MLP neurons of a small language model. Each row is named by its layer, matrix (gate and up: input weights) and neuron, and shows model dimensions 160-223. Each number is 200 + 30 x the weight over its row's rms, rounded and kept within 0 to 999. A neuron's up and down rows have the sign that makes its largest values positive.
After each neuron's rows, "fires on" lists the tokens most often at its 100 highest values on Wikipedia text that the model never trained on.

L2.gate388,209,186,184,198,132,206,152,177,223,237,175,186,201,157,191,245,260,184,199,240,217,190,214,177,189,188,202,186,177,185,246,178,246,168,210,140,184,190,244,208,191,199,191,169,187,233,140,240,141,186,228,223,170,219,213,207,221,178,220,188,217,199,250,183
L2.up388,226,212,205,205,193,191,189,161,224,238,193,121,271,192,220,162,155,134,186,184,215,206,195,200,228,221,218,212,176,248,229,203,169,196,263,219,197,177,227,221,244,254,227,161,175,202,241,229,169,185,221,170,179,255,247,183,121,211,220,207,169,162,156,222
fires on: " Z", "ar", "t", "r", "der", "z"

L5.gate774,214,192,210,171,256,191,160,215,189,173,227,204,254,171,219,197,174,178,192,207,169,227,227,121,245,200,211,147,180,193,217,212,226,171,209,225,223,217,223,174,167,216,209,172,193,268,201,181,213,161,217,215,204,249,91,193,207,206,240,168,154,182,233,172
L5.up774,222,214,211,234,195,218,183,162,184,205,214,169,255,181,219,201,163,219,164,213,235,216,234,156,227,215,196,214,205,172,220,198,171,183,179,197,200,241,198,202,210,186,181,217,219,174,233,198,150,170,238,170,212,201,159,213,213,218,182,192,201,189,198,182
fires on: "s", "es", "ars"

L2.gate94,223,242,119,235,208,212,204,162,172,181,176,145,202,251,239,208,190,177,209,220,226,228,265,169,218,181,200,175,197,193,165,196,199,192,195,221,176,180,231,221,204,230,154,230,190,205,177,200,183,137,215,226,180,245,210,207,237,165,212,169,155,183,188,189
L2.up94,192,221,184,168,210,195,153,210,173,173,125,195,218,217,163,209,262,248,221,170,203,195,196,226,188,172,171,199,195,240,179,187,178,222,167,158,218,199,207,207,167,207,200,198,261,246,211,210,215,204,220,155,194,148,208,228,267,188,137,171,160,213,221,185
fires on: "or", "er", "ed", "ing", "ress", "ction"

L2.gate305,189,156,196,170,196,234,195,183,222,190,184,190,165,183,197,209,227,201,117,207,198,186,235,220,232,185,244,225,184,236,237,134,235,140,209,226,171,173,166,196,203,229,245,152,190,205,154,190,273,240,225,196,238,186,155,169,212,226,199,223,240,222,227,202
L2.up305,175,165,161,160,200,176,165,171,168,219,137,214,196,208,173,219,229,192,188,193,234,199,148,180,256,170,145,179,178,221,187,169,187,149,281,235,185,232,240,192,214,207,205,232,182,154,229,182,205,210,191,258,214,197,167,254,202,157,176,225,243,183,254,193
fires on: "av", " c", "emb", "enc", "c", "al"

L5.gate833,205,253,203,206,200,237,173,188,225,165,192,185,202,189,217,255,211,241,130,238,203,165,227,173,253,167,183,213,196,164,199,204,235,150,172,245,193,243,200,237,153,243,234,211,209,209,211,184,189,194,195,155,229,167,247,199,157,187,168,209,184,244,165,188
L5.up833,222,195,205,230,188,159,218,173,207,259,227,159,203,216,233,217,187,200,159,213,198,211,185,225,147,267,185,206,170,228,229,176,157,255,182,193,188,216,176,191,159,191,189,253,257,193,156,183,184,235,202,237,179,215,263,198,224,215,235,283,179,172,205,193
fires on: "ing", "ib", ".", "ab", "y"

L4.gate15,160,236,190,189,220,215,172,229,171,184,215,244,145,205,202,230,197,233,211,256,204,176,135,134,226,221,240,174,124,210,247,220,164,150,167,196,225,217,223,198,209,211,219,212,195,197,232,177,267,196,180,190,206,206,232,232,115,193,199,243,177,198,199,212
L4.up15,211,148,168,223,224,175,237,235,211,173,222,208,211,225,150,190,185,189,218,229,245,238,183,213,186,217,217,197,236,196,155,233,169,170,183,229,233,171,207,145,246,197,189,196,190,217,180,176,209,203,193,134,243,217,184,259,199,248,175,235,191,195,262,172
fires on: "ber", "k", "us", "ior", "ime", "g"

L2.gate801,182,195,172,262,231,203,167,204,244,150,185,144,131,194,162,178,215,258,169,188,132,223,205,204,158,218,208,202,152,189,197,210,205,226,222,175,173,126,202,209,223,249,200,223,214,156,199,237,189,235,184,193,205,208,189,190,200,213,167,255,161,203,173,178
L2.up801,148,193,153,211,246,235,151,210,219,182,189,215,213,207,225,199,204,221,142,260,201,240,254,197,174,203,178,260,199,207,146,218,253,226,217,172,217,184,197,167,175,187,162,171,191,207,246,276,254,172,182,228,183,142,188,184,195,166,185,209,189,215,169,172
fires on: " J", " M"

L2.gate147,202,235,192,162,165,130,179,234,175,206,206,240,177,186,219,188,173,158,137,187,225,196,199,205,200,211,153,162,183,188,183,237,265,203,212,233,219,216,147,218,194,214,262,206,225,203,145,197,123,195,173,224,158,171,201,215,215,187,188,233,183,231,145,227
L2.up147,209,198,196,138,242,250,184,175,156,171,210,134,261,225,239,200,207,233,182,276,178,229,260,152,240,192,228,199,191,216,212,192,227,181,197,206,247,164,167,205,249,140,212,178,169,212,228,221,170,207,227,220,269,198,196,124,216,183,203,219,174,234,217,194
fires on: "l", " rece", "g", "pl", "h"

L4.gate90,236,249,187,207,170,175,184,200,223,214,224,218,194,166,149,185,207,206,188,188,211,195,170,184,133,275,204,203,186,182,182,190,193,203,251,184,219,204,186,188,195,269,229,185,224,218,215,232,168,199,190,225,229,184,206,200,228,193,241,242,191,201,179,251
L4.up90,176,142,120,161,178,190,202,170,183,215,210,191,182,213,195,261,210,235,180,245,204,189,173,198,186,203,238,207,190,214,275,234,190,186,170,224,184,205,224,193,239,177,228,165,173,219,196,252,191,222,239,178,206,190,222,185,194,216,259,170,184,234,194,166
fires on: "g", "in", "ing", "n", "m", "h"

L5.gate545,171,178,140,158,227,221,200,184,245,179,216,195,203,180,176,190,222,199,167,185,216,178,219,168,221,185,217,208,230,191,291,264,200,168,180,239,238,222,180,210,178,229,172,187,146,264,208,220,178,198,197,244,222,244,175,203,211,194,221,182,164,136,237,236
L5.up545,209,169,184,211,196,254,219,203,97,184,195,193,236,200,261,242,177,211,176,210,206,198,212,144,206,203,196,156,217,262,217,155,237,150,190,208,198,183,185,184,194,147,218,203,234,201,229,253,169,182,194,216,195,165,256,250,206,246,187,191,200,193,276,213
fires on: "s", "es", "ies", "ities", "oc"

L2.gate795,214,197,221,232,229,168,207,197,201,212,204,238,207,186,195,202,177,247,209,233,238,216,142,203,166,200,149,197,231,183,269,169,262,229,198,166,219,208,152,198,184,234,206,188,163,234,187,257,209,170,204,200,175,234,134,158,194,181,273,211,231,180,213,196
L2.up795,202,202,172,226,245,262,210,206,150,193,195,195,214,208,199,186,219,239,184,189,214,190,170,193,198,224,190,189,193,137,246,208,209,179,177,244,193,207,149,227,209,230,209,231,188,175,205,250,191,171,159,259,131,200,213,198,188,229,192,227,194,181,202,173
fires on: "if", "ion", "ie", "or", "ut", "op"

L4.gate194,238,200,178,176,186,203,196,183,237,175,176,203,225,214,187,176,197,199,221,231,227,237,233,164,204,197,160,170,168,156,194,197,256,171,185,207,273,181,183,161,200,259,194,182,181,200,174,219,173,189,219,182,174,209,223,192,220,182,180,220,186,242,136,143
L4.up194,207,190,156,240,157,241,224,214,265,261,244,156,244,186,242,229,207,181,158,217,205,175,199,187,214,193,213,215,147,241,199,243,193,186,200,197,165,204,201,174,197,200,139,218,189,202,215,234,174,195,183,144,210,170,185,180,231,220,254,266,216,235,183,245
fires on: "ig", "z", " Z", " be", "Z", "ant"

L2.gate160,198,271,229,172,235,211,201,171,207,145,200,180,224,212,206,237,168,219,177,223,232,207,227,159,241,243,181,189,232,212,197,199,211,233,213,243,193,203,165,182,168,188,171,131,262,216,204,173,147,168,187,188,189,169,238,196,172,196,170,156,153,244,259,240
L2.up160,175,177,174,181,216,172,168,210,201,139,155,227,192,204,218,240,224,265,201,199,227,193,145,195,253,184,205,210,167,169,203,195,246,198,217,220,251,205,236,236,199,185,198,144,192,201,215,191,234,194,222,196,242,163,207,195,213,205,189,167,218,235,214,212
fires on: "ing", "ction", "ition", "age", "ment"

L5.gate38,193,152,171,174,201,232,240,188,217,167,180,239,235,185,247,225,211,216,265,198,264,191,170,176,167,253,239,197,217,187,207,196,187,192,125,169,205,182,202,206,206,170,201,203,202,173,219,215,223,184,259,202,172,279,215,197,189,183,231,172,171,187,180,194
L5.up38,139,197,174,214,199,215,210,195,198,196,174,239,145,205,243,249,217,193,174,176,172,209,197,169,202,182,184,219,184,161,228,186,219,201,208,248,197,222,201,203,227,237,172,150,195,215,231,208,217,204,181,239,182,221,232,149,201,176,200,176,232,155,209,153
fires on: "ant", "est", "ut", "n", "ons", "or"

L2.gate615,142,240,195,185,202,202,191,181,217,146,222,194,187,193,218,199,191,198,183,220,170,198,187,168,178,181,209,202,261,187,236,182,250,211,164,221,221,213,242,168,214,121,226,198,242,191,116,145,199,193,174,215,261,210,261,214,176,212,214,176,174,215,165,196
L2.up615,206,132,143,211,195,136,195,234,223,205,238,209,164,188,213,124,201,214,145,148,136,180,158,168,127,208,229,262,201,194,257,174,173,268,181,179,186,176,191,147,186,227,182,201,267,190,169,228,219,196,234,203,208,185,193,187,225,201,210,198,154,215,228,267
fires on: "ing", "ers", "ib", "is"

L5.gate277,150,212,220,202,213,166,239,202,153,239,264,215,202,196,171,193,187,248,245,192,233,189,174,238,186,200,214,205,247,189,211,166,214,141,221,218,235,172,222,207,221,239,189,202,196,204,211,208,219,180,229,153,182,217,182,221,218,219,196,202,186,168,149,205
L5.up277,159,149,223,220,149,205,197,183,177,208,213,179,182,183,196,223,222,117,192,213,154,170,224,217,191,147,208,201,193,153,175,251,178,179,186,217,225,239,202,224,197,203,175,191,204,210,203,219,209,194,193,187,180,229,223,185,175,137,194,188,238,147,167,223
fires on: "ed", "e", "est", "'", "ion", "ant"

L4.gate702,183,230,208,149,189,211,171,162,192,249,228,206,172,194,150,176,214,218,169,196,182,147,199,164,189,173,205,157,195,195,173,254,159,255,192,169,170,173,229,215,187,198,213,212,158,176,196,178,220,167,271,187,200,211,207,201,256,203,199,193,192,146,210,131
L4.up702,204,260,217,211,172,202,178,200,175,255,231,232,270,237,202,175,173,217,215,206,218,166,193,212,194,254,207,183,216,222,165,160,208,170,175,225,225,152,165,201,226,136,209,232,215,147,257,230,239,154,186,176,175,193,235,211,287,263,189,192,173,158,228,179
fires on: "e", "al", "te", "it", "ir", "ct"

L2.gate688,193,184,178,181,206,204,168,238,199,259,154,225,181,190,205,225,191,157,240,205,214,239,201,211,181,219,144,232,194,264,201,231,240,203,242,182,266,215,254,211,215,162,201,197,218,237,188,208,172,209,203,215,211,209,209,146,250,208,194,197,165,209,222,154
L2.up688,208,152,198,189,202,167,201,212,180,236,111,244,259,224,203,197,195,193,191,263,209,222,206,191,156,153,204,174,198,218,130,223,240,195,239,154,266,236,226,178,186,160,210,211,246,207,203,180,220,227,232,238,211,234,199,183,222,187,215,161,133,256,236,184
fires on: "ter", "en", "an", "in", "ens", "son"

L5.gate140,195,175,200,158,198,190,215,179,241,227,176,209,188,182,204,160,206,191,166,174,204,214,169,154,240,218,186,207,136,294,210,172,216,198,223,159,213,197,190,226,244,221,219,176,186,223,178,180,223,175,229,189,231,214,242,182,236,166,202,231,214,250,214,231
L5.up140,182,208,154,190,160,290,200,217,225,219,186,241,213,175,190,225,191,207,239,203,186,188,189,255,278,197,219,233,162,224,157,171,199,151,262,209,199,162,181,190,185,200,174,167,155,216,202,134,188,184,193,243,213,194,181,177,207,213,198,154,209,258,190,166
fires on: " c", "c"

L4.gate201,175,179,204,267,216,188,165,227,217,223,245,222,187,195,167,189,238,200,210,262,241,196,238,214,196,226,210,175,269,178,238,195,233,238,140,199,237,182,163,198,215,207,145,162,204,196,228,144,230,240,186,228,170,215,199,207,215,155,247,177,235,184,149,241
L4.up201,170,266,186,222,142,159,205,220,241,152,197,203,185,220,209,159,238,246,184,190,200,185,234,142,196,207,177,230,195,235,237,254,220,221,235,160,215,169,156,187,227,229,171,199,183,220,160,254,172,247,176,214,176,231,178,187,157,209,223,170,156,159,232,184
fires on: ",", "y", "ut", "ant", " such"

L4.gate293,209,210,173,199,223,211,133,182,185,192,235,219,137,144,243,239,233,142,191,219,211,213,217,235,169,221,203,205,190,194,217,208,217,223,237,221,283,167,218,187,188,227,211,226,231,206,189,238,181,169,207,223,184,163,184,198,260,209,219,174,189,193,197,198
L4.up293,182,188,217,166,179,204,188,203,192,229,230,157,294,200,240,216,166,183,206,175,232,164,197,222,183,196,167,194,211,243,175,160,195,179,191,237,217,137,193,178,144,192,209,226,212,170,192,169,161,220,249,239,175,209,204,235,214,158,205,219,233,236,221,192
fires on: " –", "in", "en", " to", " -", " +"